{"norm_eps": 1e-05, "attn_scale": 0.177, "bias": "none", "parallel_block": false, "init": "normal", "init_std_qkv": 0.0265, "learning_rate": 0.00992, "beta1": 0.93, "lr_head": 0.00575, "warmup_steps": 0, "train_tokens": 220900000}
MLP neurons of a small language model. Each row is named by its layer, matrix (gate and up: input weights; down: output weights) and neuron, and shows model dimensions 96-223. Each number is 500 + 50 x the weight over its row's rms, rounded and kept within 0 to 999. Numbers have three digits each. A neuron's up and down rows have the sign that makes its largest values positive.
After each neuron's rows, "fires before" lists the tokens most often just after its 100 highest values on Wikipedia text that the model never trained on; "fires after" lists the tokens most often just before its 100 highest values on Wikipedia text that the model never trained on.

L5.gate563:405544387585587494389472504503466549590539474528473464508473417516544509534435583508402537441435496504582535504502488490525536461560448484558447496596505504549513556524408512504517468441445521502524579512483402402528489503520540435444441354380491473472452453504610473486587521524445571504533524530456422513510479516566492484533505366414577506531480466457443531470575542414598491478461
L5.up563:516579560560505480531530621536511598480516411557605497435521522494482498415521465554492556515510477535512548461485515501493506480575595414531433493540508524524483517423499396507505534390480556486465478547441511578534519483482505489518357546487532471574493538432499500528488484497468665528524499452532523555568417507564590429483450509515482492517523575473528470440428409373491467458444
L5.down563:534556546519516477516370451559497496599476460504423414493534494505566446505565468522386562441455533515561549468536519473499527477480487435440414580481444478542467518466505557479502600461515471496441394443554518515545547488538533377492427463527535556555538507370601484548443444516553547479455585547458509516518500560438513482488486470474563530560497516537458458536639604454485550520516
fires before: ",", " to", " and", ")", "–", "\n\n"
fires after: " from", ",", " (", " From", " between", ":"

L7.gate633:451512509427459611539444498521454453471508549433431582534549409559501471427448495477507510436573416578534610480525502538494439459583427448513406470510552446550530533445480475546543578372477474490447544397539492476544530518559453452528558394552520514504450438499447477499492518472544419491472608379499490498524505456526542536493510512461568542497471504458486442524437512470487460501527
L7.up633:512490491514458506443575510511440511560460478481510554463535458477515463462574502479533529506433475500549466492529526438496511497555527585496515506450521558531453520541542388483469549482396514554457389567512427583612488503476505438560561596560474422456618500456578448476439420529448469444569531438494502544470479494489475510477548601614409504452442469486571495344471386515460441512482
L7.down633:579453467496431496490396584500523431440428465434489449469462452494528491493515551479422512540593561418542505490489522542496461439531486488582470448429479561382557514459501516478468497521517420486494555481491423599397506389448457474507544389484435509509501547488417401497474434537576490498489488460488539496476521448425566462484466437500486531464417526506466552438480482532463464547592
fires before: "=", "The", "In"
fires after: ".", "="

L2.gate204:446429466449559462501571436517435508618538589578608535532530515530422527496519462513501514487466536515468542541601511505564459544526592545562399436469524531533531491551437496474427482578550534441489596549534474538436537469483597445511552554506457503483492478483455536460544445493507410434526456497477486569566444549450465500534477538477465465388455542513533489510535547467523554447509
L2.up204:443451503562501524447519549544468504456601529594477519473443515503507417550507545559512419537443510522491454513456581503603517531557467393380551499480466476543429475592492420415513464542485499544462510487441518514512545499479458532476469468513428482497544452554457522591527547529392487524502473433603395504518533567501475450559485455471577430542466532485484381513542469505420466457417
L2.down204:494485455518449507408570534345426454480547562530553430501454578564428556492451528509548507482489490442490472562533628555456518492474540528555409481464516471570452543506417544464514407631498562518507524510442500471426472523548503512461539458569512593490425445485515521443412579514528497472501457417535505474383433542444509526464527528455540536520466501495457447492439417429376513461461
fires before: " |", ";", "–", "ner"
fires after: "|", ":", " |", "-"

L7.gate335:528507510512522513529458497457483433546532484487510521566421454523476474524537419481463362529528471561534532487492490527466534430510516521468423562496502468465559433533488567575601421521591527418559528531469439584471421493480588530426418524525545465478442498383600450560545486496457518474473481588586535449485523511435531486507502446444643519508469449522538594433524516410463512547579
L7.up335:477497512515561591469451484490551454554565432534492410500545489507502462543560392612468420534527482575509433554446475504561492449497580527502455516507559591491466471579533533562512434430508454465418496509509432548443529559549531518419376465508551499495451425569599501554538487492516559518479574503565375353427518470510483529551520505451445552556464468416491526528561605396570496463590
L7.down335:416538489541487431416515476532437517564486476505522418561436444581542546439570458500572595564478516400503546386581473543423421470458538564587480502518455527514522579449462475455472557462530455518502422441501509547510523535509533422541533531442517477483472455445693560430488503555563560491539475523494472421517497545481443578487487540501614535433504439577490552409526469532456540401510
fires before: ".", "7", " |", "%", "3", "2"
fires after: " |", "|", ","

L7.gate521:477527554470553587540471569541581508444413505508570516672525601512515504494447498425492519509494587478412446553493484489466476587526533511536557460525591584504433488520578451468429470530547464438452499484523435546541523502512504582439535535495472595536536422421594489526480560396503431496481538481526485524494471502511409499450496413486420531450449462631516464493550504440527460426500
L7.up521:425471572515488523518487453499590507578523422521567448416492500505468498570490506435483474491477539431488503507590495505537513537529551493533427598484502433466368551480493397460521504487443469508516555501492450456480562405496531402560467483512576441480562542493477529488494414533659514544388555558594396549519505476655436525522506505501500492482442545487491415482443564553534509555497
L7.down521:555586544499505551486529451428506519525525460513438519577505539567555531521490458511454444499387515485509431467552484490481512537587492504488472449433458459492451494540405433448517453513472467379482525495522484437494527509489455529530432551496530444537545518465471503525444434440432532432519537584418495515541484505415525544457393474490574434513387462456564508512496428464427512462552
fires before: " 0", "0", "1", " 1", "2", " —"
fires after: " 0", " 1", " |", " 2", " —"

L2.gate245:547507513608537514500512441527542516526507515524565540488470443517526475523524465500624632450561533442466444584479510428483472436505436454487433475472510446542548483494556541514519526548507511409498564476477473489475430454535585532566448404449546526484581403479541551568575483443509556509518494546462484408434520527560544496498511482519409468397466413608608505572472547476561505517542
L2.up245:457483488521584532491516476554582452577475512516562456477485418524539439555493434475501461510480468523538505386528488466450506585524497540582414540436433505531550430535507448435545566461477466577475555460457531559486461513476511577459470413441454567561528371422490452424485537450493611505509406481600424490497525490545560439501435456496494614472548416544551471457490519436549563513532
L2.down245:540440480541573480457388499434565586537548482481613453537520501470545494415481479456499518408477470509486520539530599372487493499620440474480496420478512437525547530526541434569514403512487463484454490638484512471536500497593517579505380496550537496494549437575500539555488505554462522527460480562468460503511494553511503584456477413544422488405501563484449411484525583516561511571484
fires before: ")", "–", " |", ","
fires after: " (", "19", "18", "\n\n", "|", "="

L5.gate371:454588497486633528480434502529555481498438528490516498556536556576616491509465447500506499486461467461531559483407541550553480462564536517507534528406560563534569534462453414482494568472493520497505516525449466558528501497552522474521436582436525448504479531485474558623430549458518567482576493499546487462519527432480355559553513426378473449538485454560509525404482577417544503490522
L5.up371:440473508384584479569535516483516482509504477473434509479534487509506469552493461556564464493503531446471570448518514462483471335559488551602409478428487528513534429498493458486445556398392430530515523469533548509520461464527504435435515476541492499491465512492608432578537549458509535489561477537507370589436533435552490600500451411456484471541474628502465487389442509441483524448516
L5.down371:498526445516588479451495455410556583493499528576494423604480507565529512522506457544505426421465479451546538443440572429553559502401589531569447531524499442520487537537547555452429465534508566468456506585529506521480440515545439530524423552501567529477574481468536584476500484494525444464495520461540516422468445538533601596475500597544460532493442467505416559492467503441551488543461
fires before: ".", "'", " |", "–", "-", " ft"
fires after: " |", " (", ","

L5.gate596:443474563514552469482437477451437446423497553459488486529517365466562477608493463494461482544515488570495584487408441499453448503519510562450435513547547556534420469513539492479415636682496518526496442527420517487426462528543495484495563483482466549587507502474531463460457508482569647493538494447543468448457482511527542506496467546452564446499527550421419493478402540363499532477483
L5.up596:531567417519472536459536524491467555503538545520464396480495451472479397529521353583493515538583521539519408487574526496400509447486523540530510531561471563576460495531449526570481521553474472381536528478505518551428444493495506490633513505484547420527480393496476454436526519505461533533595509436467450522568536518501515508477485571521553512435621485488592480496407566465624475476558
L5.down596:490508454464450480517488603566533455539446496526532539492526427471518422471479551604415568499539473536493447491411490475496531533494533558434510445487503553465542573539448500487487570516483495424498458511511443530475510529479490421470498405501483430407505603478564556528392473487552533574515438386394565586593462519471539445444551477561595458500523580464477449528512451438561515479590
fires before: " |", ":", "–", "."
fires after: "|", "-", "\n", "–"

L7.gate362:498471579454473459485506395557497437507425503505507474592443461601564435596484474452492490465510599517461497511424397454571628497560546509556560557460475565380433503529509576500503495468395583443483526556461538477587569578646503574518509498376526554529477503415488495576475530510562600517534481477507514483474429545462657601465521557521481436419514505531450482450408470507588620444510
L7.up362:486406536531483590506514455419512540457537580422568540461601519530513506473569510544470602538568505567507565546579595470493488470522570558483531438454531635512530501586521431520436458517494509538469503431471564500569485617508478591462498559556495533496428520497469528463526507538564521489468518452532489409516499470545405556543536498511452541582438460466494556480451551576461438524471
L7.down362:423511493525555517355504576474529550460447409495446436570495544472504502505431446512511445420508492487473519549443480528525648610503515493442509417533489514514596411605460516518489559550530526413383565526581485530535486488527467525461469483483525451580548492492456473575593491423476556519468569430446450452402439512563475486462526527459566521509521504483479529508456431504519510461447
fires before: ",", ".", "}", " in", " |", " ft"
fires after: " |", " (", "|", " January", "{"

L2.gate670:545586593426474523547416597494486561484561479556578539512575465497471561471557474533555501499467495576531476546540565364515467546505396507538618548407474587473535513603525518568489430546431492488499459465437475493454568545479446476534445470550502572527465495457421480538555569481508541457451503502534527522620413569491411490531445469501472482480322414515510547500552498462481434522472
L2.up670:527447515513502472533434524561507474538468366476553487539523505432510544524466528477504518446480497453494518393551557517473462488527535455456518443472453496472513537537593543501438536493405445468528497583537496489480577455491498480394428598495546464483479452533566489546574435518477531393468568575500446562552459557521421444407438450532508381441443518498497424581546379359510484481409
L2.down670:518631414428504537507494515545559442496526460485537496503539520515467531597497559522513507431441552529470543552503451450410526459510573540445537503546444473525454468526474487517455592459482497535556522497434454403453490621521471444503427511573515479443517555379369493505564553416491519512449570463453515520499427373522503532422509571561507476518545427502448515468509483522543541554455
fires before: "0", "6", "3", "1", "2"
fires after: " 1", " 3", " 2", " 0", " 4"

L7.gate620:560505521554468522547512496547462493606467556432598542510482475550509533467436560571523539581444516471536568485561491432523569444434461600450388505549505481499516434494395505415401526436517492585422543464482439538486518436514483557437537578493460571426380460513499510415427527485495444426522469482489473530576507480514382455511559459493529492421485432485478371436458513470576528551565
L7.up620:451520505440512437396575502479572436478571453570459585484531450515533458427534549556595446462444565497490468499514431564482476481546536375541564475503463544448504498526492505436477520502454604427489501480631455530543535540538495474524475474501518473525390493527503456449527512528521478535551492491575489499472530522490539468475491499472522492597458529591456673549448498522482467467514
L7.down620:446496441446506504517514426556463539420479508451529523488467486501451441532487475453497534406546520479548523452532479595490363568521450514473472533484458529473471444504576417509527431523621550454510405510524374573429534556489491451567468443545506505553418464562525435538581480461550445473626439479478474474464479484507438508535495461508601476549522504508471534460473473534475525590462
fires before: " |"
fires after: " |", "|", "–"

L2.gate655:532495556441419509470497553440434505597545576541421532504508462456601429563542442482559498481513532518464536497459492548497506527464550500523503588439450435532412512448532498599407534541514550506439472468506401444523546503520550449494590411548482526488450462508538530515506407423523505461474511534516492535620550476515439591539472456436430502539557541441433545513548464476580455530464
L2.up655:538507569456449467426544518449428558574519549475446552540567417487596391559542492551492486476461557560482523500435522524504440481474532570586487537440426490388369496448430501492406496523451494521495457460476504412538509561507598447512526506484512393579469513494437503592486472477490523472423433555519547449524532416503440472519612485404445467488465534547456574511529478423607497546542
L2.down655:472494507500530498530445501527434516502469536425606586502496520467502446426549482483458497433544512447465508414531438528443431419407533583603456586491498518498464531591455488386529528424499474529557539554546452538594508529449420496517423556545449407493444492518489429403494484530473469494479565520420516473577538445525417480456462507542511495475465523462548585476466550472549483460553
fires before: "=", "|"
fires after: "=", ".", "|", " |"

L7.gate498:500411532595535441471470466503498470513480495448535437522350493582423453518557495503473584410506538528389466496526460444488521544617547442467473519478432474448577442452581417522478517529506520523467466443448581451443507460572507533528460489496536542517468592433520413460446505526445602469455523496426464459543554484558586531402478593497599413448465483549433464466516476533561362514570
L7.up498:500501520518546560540551450461544527472489382380532479427415484559509422506593478501437447559405549449534480584463466534433450517521464437525547502411515491609596399525534536511577557519545433497490602534482543478541473515474526488563515501421469500590584487467508581475502500440477513529461523478430455475588472373499518469523458487565447572416482505514603460486594475553576472449521
L7.down498:521587494454445505444488548449453462540468544561469489380564483475518562539541482528512458524458539501538510513604411484586507503461520504500446525498450529569423462491425416476486569554516479565481439504454568429468448548490512497496536557494513497519406476430479471331467478480494490491473579597419525422559448529475464534503487421503490595547488488426461537548485601493560613568550
fires before: ".", ",", " and", " |", " (", " in"
fires after: " in", ",", " of", " the", "|", " New"

L5.gate252:519476530481506536531426506565550448482469502384453404479570418426544526442525473427494480461516508499545507508527470549509515597509520497558528504461551541492557441501457480518607475549512452608434462527483381509561494477514535458476501463453485470501470479561466532463544504480487447521376480614484530483523545519597517527452429556461469411509458435482499486495455560495468411447467
L5.up252:465516537483459508601502477525507418454425493421474505523481430540547466473528481388549565484412532446626464556512478509445447589548466495502522501502518504518504464434518443634416483600458497455478575487475458635550475530506493503450566485439442539626581533523472483465454449475450378537461615553487512522467563535573475468493488532512464484456467425493484469427525520446480519524609
L5.down252:491462479513349452495535491457552412448534557446524437399549464518564402532501441421507569509505491503531423469549486515531502426435478511544454475459433403557535449458481498511533420480544483516579464585441486531489509545512530401506582502488468549540526469472513533474496509492408424445366529545477497459509503499505434515472441493460542539430470545525536502476471517505506466506416
fires before: "|"
fires after: " |", "|"

L7.gate415:576460555446503425438370470418598429523521497535470500471555525541455499461579550504556408479491498482568515404476581420520484526500511611535470446557438526555505504448498557473464440510480539550465521503475358413450535501523454530584607485467506448555426454465413464506549470558466505509430570467542488478488466550419567487544483477496480528463503520537518469518527505481542508546467
L7.up415:444533522559465387545484490529455507393484520527467430547462538556549503500495486456486439370416487471536446488496515540470510536522423466467609528420519534519357437521498438501421511540502513462477485496466530485497671469607455435478482510530370468498542494542506498536559496550487540454473574476540535474439540431469491457419463520461383495464488545437519537540477482512486479446432
L7.down415:490506390555490470487465447413596557509475497554470480419575484495487522587538588538490472533551488527549460456472438511543497513542556503468500541538546444435388520478426522541465498559505490545633553448406538489509520498540519553449546488397515474541504606468518474563573449513396512542546498546612513524501493449543427545450546513557578517524448516530453493506573460426455488583397
fires before: "|", " |", "UR", "–"
fires after: " |", " L"

L7.gate124:485436498479484552550505521534478469492442527474492434460537534488571510466481531435555561559514546494458487451373505531479550559530621526451503578591525467577516410432486458500529479618474486492448448485479497434458501578459449449453478490503484535514541515568487592468467429505552454529432540437456567548539541471515472459512487488406478533473418525551693422472519522481551524493525
L7.up124:621531497538575449457594544510478510465524421511471418559646520490552535461482512497459489476491504545469516495613493504409460469529531585476521487532387461536535506442493520533451522575523449427556499480537484461509484445474515426438505483513555511477497559505431511455618572547462462478488516505458477579483504475524477456488543558512579514531497535515540632557414566490555516526472
L7.down124:403565535495442486487511548513517493547511514382475508513559470545478464439568503449598450520481486411551552425590518520595457430512469474573465479415513485476472468508518548428483507471476492523513525468493514634529469516518498459526473452467492499390554540485574383465555465437504458629515545515630482509510439495442520437460524475433355570478538538420495507559571593477507497488545
fires before: " |", " (", ":", ")"
fires after: ".", "–", " |"

L5.gate64:525525497505579561498493432521561461443540477470526490474560531631550499559458454594525395456450477522502458482393443534450531574438518561559377537407502426516497518500488462417417446505440411540456525507419464580543511436524565559520436545431504532613495519441573548483468512495502512508483382511485489531478475535530454506445469542571607525424461444471577603513463550478512549534604
L5.up64:482523516485530507565482499539465502421476478490500595594416511459392456464473491611501494530535468469527487439393563577563506520580392544492431491545466508582412496480536560406489505519495458472527459473485534554479450489475474450509551457532521520604542504454522459500507490521452559398498433548550476517441507586588472427552367555496587571525531559524553523532538505491467591511558
L5.down64:444448461394555515500514487453491448549469541497445530576460477430537492488484525553570425579453575518552406459575477524477613575519557501455409532540511518401460530536449571434544461435504488496510564466469558508517571431459532417502551397572610457577445503463498584448435548485507591549550489463537516548480447534530532545468449558574583453502499438539494550392458513554548501452465
fires before: " |", ".", ",", "7", "0"
fires after: " |", "|", ":", " ("

L5.gate421:479464428505449474545377505500510499610465540456496462533429523460474488462463545615434522506573579447381475517429539603449509445494488401576633477549522382492506485476567543517531517467495516521528523463518517520560512538527517517532415399491417560597476535517521471472558566608549476489528469463471486562448406483547511431544471456605374498575487550570604592530523547502490528473504
L5.up421:463568556442529502554573411426504530527477502518503565438469499512468536474506502544422589460504538524439437511529451584457594508472486516475507532475481527455421577496542465480518552409404482444461410454544517497524489479504499524484484607493525496418447462513452419500535452504607532465541519533460579490450496576457491430417525497464486504519537480540484525471510481472467509465510
L5.down421:528596474561431429574507506561501477469476503393440514539438433522531501504546612465562519427452526467610476551518595515509424485566427405523487514479449426548509499491528576583449512623353509506478444486494472498437536507406519515493486540412539528526498441519552551516515529526449564442451569527499599491498485547454436445512526475482438400529530479523564545472541560487508553445462
fires before: "\n", "-", " in", " -"
fires after: "-", " Best", " Japanese", "ing"

L7.gate35:572526459554449489582433529484528489524472556513448509498443422556492463560486462522420497495524473506501511434551513496526526419581441540422544610494471555600669497555549484547460501550556563512556499475491541517439484484392499537374506510538511517492488442540492497571584476442556505446543565495465485562604536526456504453478526586558457395510445471479441441418447529448587490563580
L7.up35:517445337534536506498423538515468595536442497557541510466457583615544486575483427484546491500495516450510452445475525479541519512582523469433547531535589563558565460578462381474408541463408469465503607419418474505468462487511489505541500439592499402496490416478534499515482490478445538471530471515482499462490522495549556517567485479538479539497502547493445445528540549416571558479446
L7.down35:510480481472392527501541525591534536455465476469423540488525479435512474486505526527438531481474480508671621547514547507542522479447499487435450567558510438530438502586562481495475558508390517463544537496498507511442553439426547580442361459501468486547531415516569455486449514544400502387493471598471518520527538627520565552502531455528514582535550567550530504512491451441531455516578
fires before: " |", ",", " –", ":", ")"
fires after: " |", "-", " (", "|", " -", ":"

L5.gate627:498499506432478555580440510500553464501563487444539421524473509493422482506426627445498471475380506446532440427497535500526455492545490621484491470551421434568474481470497438511530577560649412508480477494558492507511519448452510441476494518465489454587519639491512507520525455579383470494490441451502569504558541561564498546447478430500548508504456532478455526465516533512530392559519
L5.up627:556485375422551526425437452453514585509494541504477396518540516488510511485426570493492506508499494453530537520458530476444449524505498529531513477474513462547575507429608509523540475547470484389456458498493462453471455497466529572490516499418489543519471529511585560439534494477420381472431483591448552452539489617515463418425478511428566521408433525524500520491552573484438494569519
L5.down627:433516483510500484519551496496503381438490529438439462336460448523471521535523483519453490489446509480581472434503532514515544459444502506476510430445455556490526432433528490375462582524513473577485439372534536533465528473459416524476512485480377516390444569633458548494488472443495557482497504515571495498431449456447573435502512492441552445579493421567496437471467495484401513530439
fires before: "\n", ",", ".", "\n\n", " United"
fires after: ",", ":", " of", " United", " North", " the"

L2.gate541:478504502392511497539498513402529341531458528455464439540538498481513415538505489547490474422510430453441493463516493507440485482489460514555481466522593500506504553438485509576475455602508558480514551536529588442514500514489562563454573559394476563387536508471496437475467414505605455483465514501484405505491596528455482468421550471468557573493524547436483432495452512461449551540442
L2.up541:599492471515492512499538517517529475546439595444524459461528515551463428506571530426450467581455499484584547466544643488541578461522421507493533523495493504459537444481495462518480509482509487522446516436599426542545444507534578499508576517499484477546560453460454484579497592502467376519469454511395496497559486541525524491505540451516506429552521427572537450428515563539456495465534
L2.down541:493548394390529484503440558446533461555520502467461508558572425600467425451614477528564501563540497475453508517545546448456515483498512545524486557365479506572502523439589489514490473560539468442512507561412460551518425492538485495507513575515391509425518504515537484413482535450456554503557551533445543427509445532497492573487511564465532543498499556370488460499487548499506530394473
fires before: "="
fires after: "=", "\n\n"

L5.gate368:539433506512420499581445414509422504535514506555456509521461573481573575535527479466530521539554427500495422513454479469533580530538489365513549531508470474485443500479517499502480625444427479471552486470514477457509435482501559540561551472564460599567488508496491574431545549519457449515510498510447570535506488573562555489517543471545526503423533490557569518531536554496470501474456
L5.up368:546525522548488582415452514497496548594523478528447584591533483511499507541409452535426534456457499502462539574471455540465487478451504554505475516489584493458482533563614561404542590493457521470556558485445514420524534527627480511538547465498501562571561438400495539479501524515526511520513482497460546528444495536407514473429521528582437554505572450420491457502482467548501553527487
L5.down368:537591494500511418515551510495463508509489540509391639536491432457470444571599556482587504446539497558498600407524584524488459471483463480555642479564537537566551480465573494508467552485480539508544474470506577564459434411550423550422457499414509471457460497583460490453541505490451537456521430492522527413521417579448537382557513566536417444515536482506481552496513450538476500522560
fires before: "-", "\n"
fires after: "-"

L2.gate625:519522489446468457481516406450463527467520557523601519506507539552463436430569542518578477392550508558457525581454540527445491568512563560469570500583584557533498484573514404486531488503480533445475501502488407449503549488519522492571512563463581488487474447488484597487508517466507543502408489500446581525561500465490497504494518627496518504514427606476528525491539590446496498436451
L2.up625:514485451446452557532494420555539482539418521531462562459592540586516487497558558429571537397395545502439465519453549557460416443548538482592519563530582449515521459518533550561478503564493512446527498470463435539497561461483463466519426501505609536502421579499516544478461518489496445597440515550428534520427523529529495521431467617492526480470485539491533530556488560543408497509473
L2.down625:491451475502518481518469472579490535459492440462549507483461516456564527481474602527548448558465531480492588466454393423527500447475476473549430558459504539510565555452466508477393441478485501502618533476496526572424528471507455450512532440334566398536465512462520474495486488504476541530457464589544528551454445506464514447475519412578531588486484527469447481477402474455495603439587
fires before: " |"
fires after: " |", "|"

L5.gate255:488455510519471522525621534479473516567469530579555444477508496468490455623642466491521543513526361560512524437451489544603474430533530506509465470344516544468497506516515457521384461540547474607486515493486482512527490413543551460457600462479397537470427519472500524451498469450523617460625525514492608560533499477481563476493501444441505400483515480542524542471442427533493562542586
L5.up255:561403462521466515470556407536513490537521514533473549488552491495392572574511424505490576521505495536394548434540483543559441486493516498523569512461502542435515520521485522591418524445541517493484572406510458489478518587541575389473586553588590512546424538457516507556488482456514568480622555542538545498477551474573581414439488409497435554441515460430536466384578545525500561556604
L5.down255:529437569462519609555539422463503533507453523458554489529470487474577447479493548504570635511516493487477452421562533657618549489444455568506462562414536470467531506498520483468458479508569519543427446493541480517418455500469568443545458460497537547403555561523534482501493357430548488417565530443477561457499474516552523477453578546448495480562580509501450528520557421563368545517494
fires before: "-", "si", "final"
fires after: "|", " |", ",", " the"

L2.gate465:433456539509478563465535473452488436428495486442446510493521559479470536458489383545558396492440501452614559502574443523462482515522507546555571429471554631501507574453550449511517409496482487511607424417570448619527480582446470584477482513508557581538498528467520475431575502576512472519498418517540577567578486525456520493393446469613523519563547510483579531540532541482536397495465
L2.up465:536563515410548499494464459556448520573449549540491451525526517474436511511575388448542615460479477578462456461470492461501398540526560548553469450361585561463432510461542590501551377462486563452463601447424528495474511466438515454489563469492492459460532416492441436511477584443462473501456527457535465537540540433501392493493540507555507555465517590408416447426431539498535516501472
L2.down465:549514524562475456495446392472529516455484555507482559484603514407358511481573512477510422504443514512546529547421468524543551477491503508464461460445495457614543512503553566517436508543477461542584490499505559432481553495586465484502442472534562529483513480359550500473531584443482440488528494542454455520489487535576560514476448477422477528435504549501518589481545497453415471391535
fires before: " |", ".", " (", "bra", "ral"
fires after: " |", ";", "a"

L5.gate471:513474436452518611588545434472479619618395454572504426496403479551514489514367530521527583461463496546590399418490582486592516461499516411497543508451505489495516454514500538435533553478466540504432498461544453428516520505423478468493551570466478428456529539486532591522449523467595502426426591542524497417494487531509546500489452543496544547464511460583514518512464565562477505557475
L5.up471:468438467492561584429519461492466502554515490487545590470519452350535577524540503459558537471492569476450533487535519495500424404468494599540483497440487574501457463487493452509503624520571631470499556568565519528481582511505427584495567556553438489555538549584485531592524475436458568450472498518563534510513433549496528506529498484517427521583559477524504549529552398453504517537506
L5.down471:545461424545557478476433522548504476521444512585522519416494516441509516600567482512482403449522573516570520439512459500632470468515615476484489464465569532467530500494525566469514518420456500511506503493497462584470499549435418364472432441460463430509443570566461513468524515507466385403510516548559489482535517495550446491429509550469355502444475441539501521547553510508425516390528
fires before: "-", " as"
fires after: "|", "-", " was", " as"

L5.gate140:467465568490479516545473546512476535529471534427580653531562497497490520520533557511518496446466523480505460534501410546502423399416476495469513508490471534520459509422459431485471428550514428568531435523527391433526558491459587500377451481471508549574552515491449519485560547430475574548488612517425521545399530575544501497539401491539479575553414584484505605437436472408482513447490
L5.up140:561551515449472480552544502519485538544521433540467455511471532426354505548410547515506488559431486503520521406468525593470512487527557506489451498450607440490500535517531493543493454511532489440513560487528403475524525591544434513469468592491595515559490458528465472546434504492588643487495462581539512465509534504579523507501532557566559565503452453430414508462523449455485513501523
L5.down140:459511522481489416563543564511499505423406556422486503420476478442548459629615598459486450536461537414504471518470524503507451536476509555440494458423653533530489401529523540480516338510532395518487573521484506430515505498510498460505544431432561431497515395544584445502437457446521501521464443570521482529440483553539512412525537467439482486514467424507497526483403585487504546516520
fires before: "0", "3", "6", "1", "2"
fires after: " 0", " 1", " 2", " 3", " 6", " 978"

L2.gate452:467481577465557644569533562518389424493456508540377494524544490427418397502517537540514530478490373401531476483374539479517547534471524599577485458464506553526469426492507520442550414531496502537576491458526518445450557495488474499501391563488515474565503535477565483384496553533630539514609512515457474471521583573486396491436522474554475516497433513542484529480463485526579472462512
L2.up452:470486568466573522479498459461517470504574567538411495557552462496461480572479523609480468433514462456522502542373462548474497548444511618625473404510524576507447479488439459373538446508479537499585428421469456469472493440486511474493416497519594512555541475370556460475556462539510546505583442539476439470541543498535482453463535467483489438522465519512518517565502522506622489508518
L2.down452:448449525527516466526493495545590455538453432411515538558513570478463463532596448520536587513429559495463423444433543573413542523493387482412531459532392456437526510506446426468446519596551443479488543488519521438476484482512492371484492486560485553471555504504388587446469587452493508553542524534529576432440438555514498534542468605485533652486453601503525498496510435526518475472520
fires before: " |", ".", " (", ")"
fires after: " |", ":", " −", "–", "|"

L7.gate621:518531451547532433605515490539505504544409535453462529510546486598426496567554549526491466499474480524430463555517482520451390493433552508411525414556555511520434380561389456474568579529501530490455569478529465540444511524444413547462465588557515479534462512519462567403577580515439482628531534506483518622561452524481368465504404564535483491535476533476624548536432546427545525491433
L7.up621:466436430650489498438486471502553577472463488564535425529478420461454518425478434497567508433513472503532445482421438508433436495465553511436619431428527498454541458473469430461577401506455561536494527471520450579487496543553522531500372497512536457531562468555437520523607559527560433549510457542486470455525503552506477458501475499463515448579436536497541612475480554502613459481487
L7.down621:538500474530499496575532546575497459428507562496540441639480527470442525366494454438570411476522447436470507445527463606462511448454560411520423575491540489506593442516531433538569499605458498529535501521477521552501445425574513504426476515548521619532413538602538474461479574471522487482592502426460528462526507442462535516414581551466480484564486521502459522556480470559456470594504
fires before: " |", ".", ":", "\n", " p"
fires after: ":", " −", " |", " +", " ("